config = dict(
    n_layer=14,
    d_model=320,
    n_head=10,
    n_kv_head=10,
    head_dim=32,
    d_mlp=832,
    vocab_size=2054,
    activation='swiglu',
    norm='rmsnorm',
    norm_place='pre',
    norm_eps=1e-05,
    positions='rope',
    rope_base=10000.0,
    rope_fraction=1.0,
    qk_norm=False,
    attn_scale=0.177,
    bias='none',
    tie_embeddings=False,
    parallel_block=True,
    init='normal',
    init_std_qkv=0.0342,
    init_std_o=0.0,
    init_std_up=0.0342,
    init_std_down=0.0,
    optimizer='muon_variant',
    lr=0.00153,
    lr_mult_down=3.0,
    beta1=0.95,
    lr_head=0.00843,
    warmup_steps=200,
    schedule='wsd',
    decay_fraction=0.263,
    decay_shape='linear',
    final_lr_fraction=0.0,
    batch_tokens=[65536, 131072, 262144],
    seq_len=1024,
    doc_mask=True,
    train_tokens=664800000,
    steps=4860,
    dataset='wikipedia_en',
)
MLP neurons of a small language model. Each row is named by its layer, matrix (gate and up: input weights) and neuron, and shows model dimensions 64-255. Each number is 128 + 32 x the weight over its row's rms, rounded and kept within 0 to 255. Numbers have three digits each. A neuron's up and down rows have the sign that makes its largest values positive.
After each neuron's rows, "fires on" lists the tokens most often at its 100 highest values on Wikipedia text that the model never trained on.

L2.gate770:156202124200123051145166135150121139110120156160183173132095158135125078099136160109161161049142064101161176131075108142132075145162191194149069194103095094141140098121108133180159128149131104098164128096083184146095100157140098128123103093076137166151130178136117097115116129131131247143169101138153175115129160157155105184057106129162117142186157127134100135131131100107073129104118152105161088133183089131109091119173182089098153135169109138154145108084122124131136132088152137136111089100153117117079121158120156156115169160126189199136142123157125129106134123159141104118
L2.up770:147171138123157089103166197150116104119083110124159179134101101123140089155148108167068096112112135106143148106032146173129111127186167100168120194154162138106165139102173135182182109168089156122123167105137115112180096171140120146120150078170080102169150159062174075130103119178146137131143090100159136138131176126102121180130154100164101177169166138081076163147159183123113165119152087060145175153115132123166061112190095115116129138195151099114107115097148145141102111036147102144063101067132111086093099132111132157159143119197160127164091132125142109177162109129094119121
fires on: "ation", "ou", "an", "ies", "os", "ative"

L10.gate379:110146168150161109054127124103090114139133173164136125155141152107170176150112096081092181133171103057094109025092116112151088143111164109140148105154154191167168151156151173126140132150167082166063149125153139181109162131174167107088134080158133103173084122162101173111125144166086158096089140117150112092109141086125100103097063095112157119097160120126123142135105164156117130099082123173076035162119086151077162145121115058119120115100158149123165096115124134156107112197071130161164143113082139121161134158145134100086127081110146168106200124099103113180123164151150132188
L10.up379:108173106141181172193145091129138122102111092107107126145092180205090085124123118163119043124112136166124089159090173146120092102140143087133167223099163166156134088131182140141146120086144112146137137106110146134097122126146061100121117120144066178116159183122083108138091158108146155077142065185172112172063107152116124113155087143182123092113092169085181136101092136100161156110156142094127077135092122142098133155096107174123098095103129108144114125124095172125153157152162067099124131096092228124120147112104151118159148129098132161142131095096111169093135163032174156147
fires on: " to", " ev", " is"

L2.gate579:165096095142159109096099134131126105138124149098165082115174150138126193154102149172144131129092143117158074106102148172169136095104145085137122147047122121157052150142126169051118127131166093175084061167123109122183119099138098107127160136140152086160141117168178168087106138108126104103111160127151170110147131201157105060113037092143159118134144134160144144120152138122091128156062137111096120091059089197188079139109118106146145101173125109110131210153132174132184084126102137098129154175111143165177145078114104122097153129145128134161129140132113133065167128134085111153
L2.up579:150123096143121108132120139138106098133097159106172122144205123111148157109152142150166104136075117135134142086177159160115082095089128132113156150095088145137083143113181119110149155128154122166130061169167146079175113112128166145113133177085111100091184072141138089094179162098094109046129144105079118054147147230123147162139096117166127137088136125097143162132181130144208136115053148098047161114134083147149126141101147104142102135124148136123078135119062129162135144133105128142174093116069081147167156129115115143079152120119107143077129136130086139121108130120159100146
fires on: "ed", "el", "ael", "ch", "r", "ales"

L7.gate339:181085144176149136126133116139188129077133154164114096143137125152093186124133125139088139131172120119157143150156070135138143177069157103093105115154111208180130106130084137125139141156110118130162111130125125134085102155116105106152105115133111079152111067097136122099128083152092101082133094114129119147122212119130162124087120136167196128113116076120161161138147141125111147107137164108136159145174154158137164100152134161157141184157121071155146144085101148120118125114078124099131185086126180167091070089127074149204124160092111098227142149093197029131166170119183142128
L7.up339:150091102080101141126134141144135093145093138101179155167129118110142098085154142107146084082119195064176123134111191112090097161155163031124082149130158149156175155132050061124210142103133133110060093149133133138142127103165126140201076100123148056139107153080123173186141164106156130097113079148162141089140099216080087143164118118177148125152173104162136070147127128121095119163134101097110172153133081133132106150092120127143115038128187100139160103126088105175106149139094155111103170105130076116189108178147089133138130062107103138179100185115135140108063118185133119107
fires on: "oin", "in", "or", "ach", "er", "O"

L4.gate123:200099157139130154152169133197086135120127158144162213104139116155125117107139122121105155198125108063110204145117127145104146120064210158177097095070107132093115121129102083111161139175142154153170102126094128146101091173108133107124188136106087085119116139128138150150156148130166093120182074109138112125131116166140118095154088100118120114092134165132082119122170136101125102159132198136167164069141174151110100182069058173156059113122153095146126136196175106107154163068130151155157145127144080090136172120133107118120124134137051130195121119147127113144115195119142194146
L4.up123:163139092097085106085162116105156154192121132101062119115142154093096114134207092116123130075134122131098114097080115192135121189171145157138109106150126144094166104125096131173144151084100115079133166092103060114159147113153120117113102100103194159152105144172118142149126171143155093101106094151165102109122143145090171200160128085122173075144089121148095070137161094168126130083148159110141132166168126119102171155122081172116225099112127151153118092064161117118179139161095106135086150202114184134139160126145120111118113106084140193114140207116157119128077180186144095087
fires on: "n", "ine", "sh", "el", "on", "ur"

L3.gate643:100123140119144089140088120158119111160166174091144099122137158126084123107175142142135155099098125131119159131156097163113144156141149087052071146134145199071090099082092122065103142097112095089089081188107121110125101117110087179109106161125134081129142118096048107165148131140186126057144172164132142206117118076147125116083060150119157085112189137109142085106142127141159148131076127122131145220145078118160118116127100116189186170160126145140146119149071133152112140152060078126144125090099093184101063152201106140196156116119135167163104125117169138122108129127117153125
L3.up643:139106115106128143067138115177137113152127136153204179076139213130147072133178104200136140118152122134150092164151123089132133184167152093101108158100105119106125136128118135149090095134091113090165124179140149129160116102110079126169147149085154139088102110151166164133148108127159116136085110155157076150121136127106103116140139152139116099105128176124096192135180195099078142123101143130196129106206095184112084112104090121154136117123118097104138092056133118096091175136094091154196135097122063132116121074109155159183179102071134145172118097130128183096140123120118131177
fires on: "er", "or", "E", "ional", "O", "ult"

L10.gate63:040118117130115138178114097102101100136138115169128131120149181110198170109107139180136138124173147099131151112144111078122130131164129131097131123144145085125153113086102179166094138133096105122125116130165132157171129155122136181084130104089137087133108140100122175120142132132143101113132054006149113073161131153124155100200110118134131082165065191078122103116197162100054103168151114097121167150081114104109103128123142128155110161131138103145145188080086153186114160130078087088135147129149144133061155115189135168081150109138153165122152168086121129096103090116171168186
L10.up63:093099114110144125154154048105123148120150114086118080170116147107082128162193137128182117132154131142168147127107185134127108117144169113088165092133117098116136125166120083149158106145149160136094155089106148120137083149080103143093094117145184066073133116074094163094161060142180158139105132153190131151057119152135116149145145157150108152146118154110163123133109145121178201083105166102106119148153110128109090167107101124097119049075130155145143100170034123109154092153147112141129147126105150082127066147097092086153122146086143125050098100204192140056169133117146078142
fires on: " st", " to", " f", " St"

L7.gate56:137122079141146208174167192096098169123129180095132118106162167131091149097116154205122131139139139157132128179125089138151114090057133077072155116166129139106143131119087175136122123148084118134088117074121125160111157142118112099137151124099142081214157122155126131086149140129103098112133061119119078153140142117111143141158087157127090147133111076137120156071161134130161105135110138178192126118077232137138182107157142140157123113150148145207075071145151172165147148158177133074144171088175087181154120114109166058078138161202112157134174058153150108104100126177059148146
L7.up56:141134118103083157195100156085125151132179054194122085150105113134079136133114107140078152150156122117138059153148136167138124107129107147146130178160170077129134070084122094144209201154127122100108135124106107130170148155131122066089124180118126108133119058077139107094161142103143106128146160152177141165144170163119105145131089105185135178154163085138153139115134103113111177159094169110155136095133120123139100090219152174101113092177115095138176055130070101113115139145143120098127122156127110166154150196132135105150120068100140116130135157091081160101133121152085103173
fires on: "ast", "est", "ight", "ern", " south"

L9.gate731:123156102106153139091192103155102077078142131115128187209094117093190142122154184106157137156143106185120167079087106155111154149174119145039147171093155216137139163083135178104142076129105104167110141069111107098117134119159168123128111080150140156149132106147148131118154130161110084119050143145158118112124151129139075151125154144168120171085107128125143165087145139159067143142161107203063129097146128129123178110090164061183078114153204144133142168115086130102143107160105108110130137088113163103137133094082091119126127125127143151101172123081135111142189153103153107173
L9.up731:147084138159149132128180075127099139106085165127086052180113176071194146113151124166219122159165090098151125185080112149063181150161122152147105134144100126115183114105080132174163093111147123144162134148081166139092133122129096165126137170175096105075156136142063170143083171144085118150129128165145033140155152139145093149116083111108136106148127097166129095075101163141118193155118118115113093153154105115132121155119149095103093116071115138120101061145124136135125147168153152175125123111135071106151082132087146062134125095127054141098133101127137120136070098155158185123
fires on: " ra", " ev", "ch", "vent", "u"

L10.gate66:080177124182119111126107139126170116095107135112153156145074129135130161187101142162137109085117141136149119134150159090102085118124153177036146034136126132148179133141148129054174126141103123041119141180137101137103140105097117157147118113052113147036138197145175097132117093125088107175108160145069123092110095119121064131090121079186111124135111205126108139103170164101127140129138163075144084065209137094111149145089103137124163131126203160156117157207130097092158127082129191136101134056153132142168122142170126105179160071112138140161124160171101136095123080133165164097
L10.up66:139121089117141169160124155176134101039104155133093126083119132091126141150146081134102140089121120121169082104174185101142152112103142155152140159104109096107122102111102168107049111130129055057138119158110134188167110156167126124130124167172144081109132159152138134154147124186133172090086151109121126093164148140087138117060095139094163158122161164071059073142081124081068182129080085123142107175116122077159116137046150109093137137152140114149154090155096145134181102137112154171131087137167142111089119094134123079085162158149124096125133118146180089098148155130154074146
fires on: "\n", ",", " (", " is"

L5.gate738:106138126143151116136083186140180086097180091147143164169095161158063128146151109063156117172139101133140095096112111158190101055134125131158163139122123126114167156102129185188154161240069153127101092150105126140164083134072123169059124105116137126105111101130152148198166133097173116103166087151079101152188153146162165147106143120142087123119171110145101089112099108095139133134154139153147124109114105117136155148147127144098135101108102123146118126083181112058102119125126108189103159159146095175171111132125101114135187084152101114089121207115150133070138101177144146119
L5.up738:167100096106129120126130134121132112185156099105117068182151107106032154069161146123189087095139095127167153135119145080121165173107073127135112109143173121089145141066121144133096093071101122103113182126093129189173097172115151121087092113099178122150158168153096136134174112102133128160081135075147094086086072119115166133135137149012132107134036104168083132161136134162094078105140092108140153100157181144144084104100159130146150108127126098125131101077091114120124147181142133121149119149135115157103118151137112109107108158078147175108095130127159080068168111161107134121
fires on: "er", "ig", "i", "n", "on"

L2.gate90:145152135105128091059143131068106068049106109149128111098132158160153201129153124113085118100124101118093101072103118135139189130108170158127188082118104129020073102134152135142126141134173088106068065178141153113125126119073202096178177131088073121105099144127139109099171106123106126113079111121134105124134145193128107080170190175094136120129158089111110093125093114112135097117120149080089134109147103107181152119144091093147103151129158122076180117131151104082113093130140142146138165182112149104164201145154142065103162110111118127151125086119133178142138092136045135186
L2.up90:123111088112172094167143098072056105144127152142135150162098083149114094149147198091140130161118149144129111111131139152112167074142158119090086137187115146112182168131158118129163189178116114156105087083122086194121149135146121117098123097133063080096165184112098148175134174086156128152119106151133071117124130080140165142129117086174142142165107137094158196105119058117116158128161116139123171099083110134108091059111165199110124140130130146094089123124084066128120135116093136145148121136103153119132159111084159179185156092078136140095114175135137171105052123156126113145
fires on: "ter", "ars", "ed", "im", "ing"

L2.gate757:100086185109130208132128137180130245129114167153115155064086133106136102149131119156118136085141131134160088136109139094186121146108097166171079152108111070090138155116095132168127111151101136118154146105137096079145094172163157134192142136166156067141068089207125176124130108124125147108118094173098166107082155090113133142132166134173146129174092134137138093148105100189113143168094126136124162118093154186184144088116148106085116137073172191138157114070090155104105160177148129175159118146112081111137127169163090087131096144140190139146151132139163056059072146104184192166
L2.up757:171085174050132147068151150197167151132158133126126097111062160152108137096140049188144145141134118121133082122123124130134118096104126119114153131125086143098089138126073150155111064097185158202119124160098126094143150181173090159091100181096177168071135064148144177111147143193160115092086124140159099100081088112156147135089217142083150104131119093112132085127060148160135142137114165164082127122137076116156146115161125127152132103038133140089117097088051164108100188152161168126152178170128147162166150114143110095150133064120089160143103127107114150125133080108126157164
fires on: "onom", "echn", " music", " public", "em"

L2.gate306:074158133058102136128103105190105103111128088073086146109085094132111121132181098091106126135188105181140141143105142090087174115171086096135115156215103174104095144135057109185134117115081110136116139143104135132133140095115144114124112099126132154110098078106131119161117144125119110129124158196137116116083085142146157141111147067205081088134104084160147103133170094108169146112197148160114135149110104117140172063173104152139143143131103146135061143101162112120180148117127159136105110128106094108058115146183156103101165144161130157085117153111147100116180127124082055133
L2.up306:091090056160118111138099202087206147140134185108148090138116137093119103146148062096161123100118124105153117151090110191148073125153118146126145109099084132181148135124127170230131109165153130076179124129136120075117099130111140133135141171143112159099159099215104168149131167116126094119120156143097143121089190156086156143064117109095083128135143178138120100157102048139082105109071145138175142103086166154170091087116174152094143112125084105104109154098082136155124149156129164131140114138150136179157166143107154111084077110038095141104109157170117139073092108143137119122
fires on: "y", "i", " First", "ent", "ed", "ier"

L9.gate486:141083094145126108181173166124158142113133155158111088140157192138166155157167141133150166173143116119093111099096185151066066104101142071226167124091107119085178114119111054123157160110142084127068124135089073114126068179113131133176120126146102129116115051119196092190127159140134142079089164141156089128145140082105177129090105142126146174154193131113083133149123171142183156116178114141145129163128157093126182177064098135068178116076128073105090185097134135108112094150127173100151122134137102078105144130133118117108140126140097094119081169180101117196073168125143113162
L9.up486:105098147162109189092066149130164175124141124090205166110131099106103136077131133066159103125200171110122118138084097120114075087116136128145146112152163076198070041115135075181115163141157089197119137140121149138219085150137143132121170137065041102143128130137082112134123120093116189142127175164156097107076136137151147097080117160088036117139124090139098151128092108080113151176113174144119177057151116120216168144128144099132168091123137123096141134073149101181145150144124130136175075170144158130160134112138148141120145141143141152140145093179134134160125132149154125065
fires on: "h", " in", "ol", "n", "th"

L2.gate697:154132126135134179143092150143125081121156137133126178127111144149147147076210093106053104156123148133103139106132165149147133113184124145136182167190101110152078126135064092183150194160088111146115108116033124103099166143106134103154141085151137128133125176158150156126121180056150087090095150145127169135126185095118131099120115141167140102143114124183086068110168076129125148164114119149131115121094135149103117156170073150149159196124154138154157139089132107154145079135159148109144056142157113082098150093072136104104152116112119139132116161093143093137096093209126093128
L2.up697:145099041125109129126126117115110086128172161128146139125125132161190113120194164120108122134129135161104157182160195105138196097148120159064147156135144122111163127101100139144121081144182074157138102106124095084090160109153097179121104102147120206082160141159146138159151169080142080151102162143120141155149123153075130102126176128132125088075140066159158172146089057134173108118105125180178096139138127146002153125080112101101109156141117111140140106120136133106106077144170119032127112121136173134132187115108117099127092134133166145080119125226135138125183094100064108140
fires on: "ed", "ars", "ent", "y", "and", "ar"

L7.gate351:095146136142107125148121082178078145082128148127156098143161057120109081143118152168126093082139104163159106089046166091092167063099165194094131096154139078181079186101128041081178109145148079111175076134112160136075072137168093137100102124124124131166150229157132094143108157150124173122122142079156121174139099151100115083129111103187086073149178150118126152117106156119090101121108082143099108079106152113068087101086100134099145155111167160159142163133175081084169112084157168193085144110106167121132120099162099114171112162122163150129151173063108145134152126123205134108
L7.up351:175191127183103137119123123138087087112151179068116140124217141118136145097162136128143183159141129193130116160125195069084121081037194165098103158088107134106146204166128171133135158111182143121140133103119186098136159085084134141143090107202084127154144143123137125152133141127160148037119118109160090127066140079141136091081067134099128159099118138143121093143153106149106111188128076138108107148128072153106165090086112136091135126103154114123100107109138155107148111144121118120147083097134080110114177142138127097117130117111147146070085125072111106175074114077144183121
fires on: ",", " |", "|", "),", " ("

L7.gate242:107100099112092160194144049168127112182172101132092130161126144068137091104113136132138091122180153108118181099121149133140104119133160192164143118072181062102131108146164175133090132176133174148121110126207066090163121183076115079167146134100178134138179133134155100141140143121132141162051107124106123127123154144089101093101100166143184120155173061136065165098094098092087151135109146187104164143112109096125134145133081118184075099147144145136089129084101128137127149097092159187156123100129117110118171160129150117130113119159107138149112144131112075134138164180146156099
L7.up242:146132098199132115152086074108162087067183134185161147108122176155089125134184151079119160092118109152151152172200078123096120140092112110118146123087122137082132099196154098096138184180101113057157162095090151147158120079107118154101147122125092133171140104134073081126190097185109096119132114091106124131100106093126149174155173157128126199108159115158174207089139168106140117180175091074132157126115070130120105137143105192104134111098124055102145101171146094206118180083085114125137152102217144148160111158100141142165170161163150122090132104120110098127091101150061135125
fires on: "ah", "o", "ch", "it", "k", "ia"

L5.gate341:122167050148134151133121110095078178075070114100164097167137110150087149131102155164125093144086170120192077156136105139105094055113176118148148147085200175168094124110141088097109148146150140129164090124151068114137151104120077145145149082065150057113127173141134135126111125093133178140113108163127117015116190165127142129123109140105105119144102156085085139143123166078119140123072154079127094133088158165115183168177158143148143080139151142217082153158129112069106059085152159124089184141146114115123147124125101122151136176149117133170143083145076110103143119177169140130
L5.up341:169125155112144120127134099131116131143144079151186035140106161091082159097140126147165106134127202092130157135103168110080132178150082082196081097150151162113113097133178082096109077138181138096143144175230135092149105163102102145111054163098145107137170136126171123143150096089168142167102131044126147076148041117146141088115050145144122145099174098178196136133142165156187150110131124140066142125132117130108069140144086190168153099094172162100143115125093179162093125094089107078139171156125164175119131157154157148135096134174164110086162081128082138128122104064107111160
fires on: "ch", "l", "ject", "ect", "r"

L7.gate475:116165104102080151087109150110155107155111158133148084077122165160132100146210126114112146092084136130147193083079155099092106109125082132108131144137110191117176133166154186147119102124132099167094112093120140148100123078196146075157103147063099101114129148116221077129119123148117200163094044073079123124161059172128140156165084141158175176146174153116086146138142173132111117156117118173173123143151069120110153184113147104163086143092149128162113170071114174083165153152177196136098106092178126144169175183083173146155131066070129106177152137128134158132093137142163115099
L7.up475:111142126163094140118122181069141156135075162129081150103089098152140107124119098115131141086111188157164130121156170077118131127171185127095055139100153117172143149157161120099101185154141102140071061122173172143136130129173178090122113150146105112179127121186129110110128119118195158100156127145144065067134130116072134140092068090131066107136148162168133109133106133178206162143177141141109095119111131104165146093184086147156139074102147130114137135063076120119128159132166082119157128174067179140189131175121096138226119133152125108138144156146134201183109081164145119163
fires on: " |", " while", "oci", ".", "or", " with"

L2.gate89:126159096141112191151128109069118112138153170091136121113133123166071082082134155149148122153106115094077185102131178110129176098142104152106148164144103127180148150170132160109137113139093154073067131156100030071077123117134106167088138138112086094103123121144096131105057134121149154109169134127118155111164139103146106148186116077187098123179155150177118092139197129099137102109147150112157114163105175148095135169144110030107190095146127126182132090094110138167190110110170149099134093072134162125145051108059159151117135169108163102132131172177106074158096177110122113140
L2.up89:099087106147098150108120130128081140112105114112107105138092096117203091169156121179052114097170131155118137163069141135110158133166174193160085090109148078086091149120108163159192120174094115096070110115131109217140143146099116127151160152172138107081184127117158123157148124174133179100179112128121098099137182078151083159130189179138133090133180143087129145138154170130121111109109100112169103147172074114123152068179142076096214098120093134083091070058109126122089135080119136114136161163175164098129137139173129152188061124117076162094154128073196095175098130155103137153
fires on: "ames", "iam", "an", "it", "ies", "il"

L3.gate408:095172120162164137119150171126111158088142111138130105178153091148177145085114162093143145159154172144086108100147097190124142150084165087146126109144133139128105088165163153195141167130125134121099144152138109185127123133069101124150155068108071131141145085136156142119098127158099119194135132097125115131137150114086123150101129152172120183129126158118100131101130067134132149125090147116113150080113092139156072144127141156099183125127159133121170122167071123094157132141126084151131160153126102112112172072178130149113110139151072091189155109086133123143106073115135156176
L3.up408:096134090144163143163100091096085148179134146120067077149113112187180131159074099107155144159155164151088096138171110136112154135153109152122082155164114181127123068126177127100181145193167103119109072117217169132165183139076085120113137131112114084157117079109193130162092046135133133136137162120090098135139139099086149094119131133172135157146090138096110161073114150100120110108200115172091161102135126127113078127131137198138136086095166118140132147129146185160142105189126131150068117185122171124184172147126138109150099122112113162140135152169071160175114070076143154131
fires on: "ing", "ial", "ant", "ed", "ud", "ical"

L5.gate8:108104092162117124103093140158127118137101032167061101113105146172131075158167172141153145071145185115040156130192204163138156099115126126111110180162094162192147155134179080117090130117158105151116177136157115154153127116183145109087099100124112157128125131078164130100119109110123097189139119109124124125090107120156110183164127200173136132099109158123205170125159104115162101186185104102140101139141142126130149098124133152125134063073168133168116118085115123134133160125163096187202129089126153154109102143145166171191167108072131121120112137065119162101088105107092117139
L5.up8:082100087160085093153084108130210123136164113088148135125090124109096074125145143141157124187075147093091187125079126132133072122122130083103166147123141126152139131109176103108110152133146106111086078124124094183176049096167126095096195127121152158165106141110149098125140114099179177097159117144179126065115080115198123108124105163033125176131161124102142155101127092117080160178111145095121109096119114168093131159182147113092125185135107132153134159129139179161118133103159142156094089182068179155120094171134134107160108152124123149174121128173127167080106130124207138121
fires on: " Film", "-", " report", "y", " show", " For"

L3.gate174:133123146119168182118122151124113172145094118046119060104115166096116167085145073133126106105134154123177136157109129124178130129073133177060163103128144133166160133184131160117111115177105122147086171125141126143139105192077112139113143105133150176146117096141170162119113153087087104166132072087135170076186173148093113147143134081133132183181100137142112132134107106108139125115109111154164122138112207093105144122126164125136121157128131094145119106135109119133069100145184159123063173129158196186094134130149114051086149115163128048163169139137155146098133124073089078183
L3.up174:089155089159128087139119103087136098102166135121121099116158148127103154140124111134112127102123162093088133144130125136118153191086060204124187226124146043140194187126143109148100111143179179135130122127071123116148158155146099134120115085084128187123071139106173146136101108071075126167136057075114124117128186116164130167085172110155199175151105056188129130117122127122144116169115126129178174164150172099158137091150170132121102115116153110167139143159117122124153123129111132126085153080130198130087165212092107102124170123156109131145093125099096134106127152147096120169
fires on: "est", "ast", "n", "th", "ern"

L3.gate568:073074119151098078162152040161121116102133146094121171123121117123104145090119160146134108156177113131181157156116116087141147144136109167127112131121128151110202157144117133105102098127133134143153089136154134095152108132134076118159153118108146142121082122148177100195130154092109068101141121152103127180064104146159153098071095104109148115114184114095189078194106109093119111158157149146162131191124182115122128091135118154176094155148122135130115136127148152150125161092106079144110090107108084091126136185127107071077114134070162137149157138176130109137134124092133161093
L3.up568:159074124159120100095104111105201087093076091080147151121120109095140115125129096110145182096174121092098139182169137107115123122143155129068161106151114145205170110128140083129110155085118134157109101121131116147103129176130157182116131135118157083179085135188095141155060181155123169160165167167104065089178120143126123108104116139126132108120125160152150125074130068148138098122167150184157105062188158123138120166117093185151143139133096110164131112109143118166141072103105025203136170116170201094117154090147136076130182117105085056083097116159138064106085156074141112134
fires on: "y", "ack", "ure", "ian", "or"

L7.gate627:102111131108118109123116111155085140150108082206130133093072136138058112135171123148162146173113118119113084161169125110127141123183141128118157164166180073112104067126148141180118217131086142138102165134132118142131136157177054196147138109109118147096175092137044149127091176174149100151118106101136159103157117109138156148129114119125124101131105213154102112122099130126142113127129174134040168095106144180084188119130080105150114088105112161105122186152192114148130126137110184068163111134130121155144136140068173181178051195155122160147152173097088136103118165095102101127
L7.up627:102151158086128092148141146104141137142127102136097155122075169069166107107119131149152132117112107058125110106116086142101140136133125165170103105148128140124074092146068108095138187154107104152158114176162114143153157063139162120121143082139101126111111187163165156162139203172165107139117130099103148100114099113143182153130141143143128095073118170116064081168112107167149195181134181086187199120108131128075167185159132125130166194116186017158105135154133086165108161146119078118178132116139103090151134145053085154099052092165141146168170076181087107187177144122115098138
fires on: "um", "ris", " time", "ric", "re", "ially"

L7.gate433:139170113133089053067166146147139130068151178146089108069167137126161099100140157081123152088191107161162195118185148130182072091166137116122135179143110169137146113122155137165112107126137132135076082114102111095133117100106081146153085123183121138178124145084194075118141175089127151089108087181165121109154118173162102126166149144143075125118140118146149125167078181079145170128105160112118135104098152152104143117166091096147139143058178127070114104130109138166148131126049140101144179081141124163167095178149137142132144137125156127205126090158089132148114163150137168165
L7.up433:163132202136207149180104146143165132106127140118110153083166157154100160122135139114143096209159125094112106195157160120127101106084120129133069105106144152136198110121086118095049148140120098150110081100111109152135120175094176101110148051155107080127135082127147100122198100076099125156109083120139106193074138145101115107145115190123164091161132140103134185144085174149127134081093111059130116149090145151111205133112124091132160118103157165150099114153127131155207126192127075095135141105131142166088092168134125100146121171145103152172141108214148188107122176078109118172
fires on: " of", " from", " to", " about", " the", " on"

L4.gate173:131144137129118078153139120097105141168100072139127167132087131127116169132145119103161148139101088133133176130123174126128157128140135127100096135131104137150120073157207148144139146083140117222124122134103162104101103180148161117153176064110118138129172128186166100091055131081156080118159076076173120122143156205168160140118110070112167103158112137143145095159100135161097149111091121115144120136158115086130093137105091057161102122168155119083127114162089095206073078105096144155133198105174199114107140146083142171082173156142088211135114177091106121091161098178127132095
L4.up173:142123178131136077117106164134134111123128087096089109124126135156144145146122066158106119151087098170170155188086107131115126111187132115122113163107174078072143191134140148159107113110085120095067176097074099135069131214158120163109174169103173118163174139138116167121132155094151140145098070109110103139168096135114125148109162153112138126133084092143131095085156061161082121120112089082139104065185159105089067094110151128147156194085150066103153118115143142155187048112090092074115185110132132134163129057116157140117135148097139145101125126108019063076139107142145065101
fires on: "ose", "ir", "se", "ight", "ing", "ed"

L2.gate677:073103101109147125126124224119133148163102132127158193146145122093113153125139124148020165143146105136146129175077152140161091093090127112098151148153114161136166107175132106085148146089147127171127047123140137143056107120188158124087146110117183097069187137170132161055146159117159110146177184090160058153094148122105135122097102124111146087128101147052126118099129130146128114072138054137136119145113172155144122191111169176100113222172076148163206131181126123168165137106129099109121182132134125165121156106094142025109115109121091148141117104078152117128095126084140124115
L2.up677:185089130178082134169173101126093196164140096212168146151126175082126156128121120183139107081161170127109097143138124108096096118118164131118142121048171160149130109123097080069177109123122083125153149111115128104093091116074115164093134139132125142097139172142166092119099149127107125095179176138128090159099096138102121126082121150141154124128095134122120150134127121159128143149143047154089133118076165103169174128080141184142137154069084170073088154157109151174159074159108080045131163138156098117137133167124136089079122136086115132127074125100095144133124181120107164157
fires on: " Rep", " Sec", "er", "ing", " comp", "ec"

L4.gate344:136115133130140177097179140146099076119087111111120153123112131093065067104075139072100136088135067129127103195095171093103102176148120172191147185174078127125184159170133119173131112106154110145126118121107134173088113126129132155163124077094100190105136146134141125143121123067183147088118102113169171101125139129121169154124167091095068145121095151166133095171089123178121125094137087111111125142144073117110063140104149109154101116177075094098152164140136141159120141114176113162046156157132113138172111163056185093105115172165164149118127195117127127081128124178152082156
L4.up344:131086114157171168150153077182122122111163156082154158183112084120050135137054089085112108121171083154176079109118095105116119166058143149131134129118130136165178101169091057124152118121134086136140156126123162132103109165087113120116119167161154121109187151146122160141111166097130166107107110083173149178134094124159200076129178092162148143189147130134064058169132111121057151129127116129120104169172150114121111162116124177133101125112158106132143081121126095156118087111155110153133100094125084096106158112132143084135153168076111147119140155111152139079146110099170078124
fires on: "ed", "s", "0", "ing", "es", " but"

L10.gate762:174125080137128140116154132148081098094158094176060138171045156094189090150108155117170173095116182123048205150129122113159126119129144119145168094201177093127150188131121142174100162121105149079101053091129152179204104122143154136140066092186110116124124092114109124174094137116174094125096138182187096123129155156120091153114139107149094127173141140181099150162156126177113139135132090131074123168129129136077053168127160153107204109115159105170124104068074114168150119121144142168131105103115103132131125104145152094135153095154114120107142157125135135151108081141134117102
L10.up762:062109138123142174127141073190096116138139148106099172138131137140102134150148097127138107167138152126167135083132099130121140145122182184114196131134107134149119165142146100137097118119097195154165134100135115154112144139105149144129151122124146117103072096165149155125108149146094111130180104176133154115077137110135088199163124139163125147121128145080134135085168141127101158121134166069176132127126150176095060182126164098050037065157191103153155142185128156133161158151113154162045171104080153109085145160091072147122223148115099146172162158175162152137098115126113111161
fires on: "ad", "-", " head", "in", " form", " develop"

L5.gate380:132074094153125085124101057131156175145120147097159159085122156182121046111087070106133148063090132159110145102098098128103158151107159160159127077183170096162182140112208110086131120088095152166128105119184182177129106075181112138133136138124113148112083108113144119114109147131120088088154188138112178116118131157088080189086128135098161070168147127132161116150070135176145129169127140132090157160168126132115118133152136168126170132085163093184175135133101071104135147099166130110093118159084154177126109134114195116111153099108170147077167104119155106077164123124184133125
L5.up380:055085145094140145108117096108121198148118082101160112208147107182073125112133128097188129138111152113095113073111117141070175137068164135179141150161127134120158151104110059098137126146141125144081157152175106131072076092104139132135111124120149081142179127147111119107138120142140091116175151148158104191097122140162143175112123104118150131091172160081138130124120154125135177133109126174115128116160153110094169145101197115175129108105147157131164107161078125088143149132152155162075168130144135090047142097074112070085172123115145223163097097102090164119129121096184120065
fires on: "al", "ad", "in", "am", "-", "."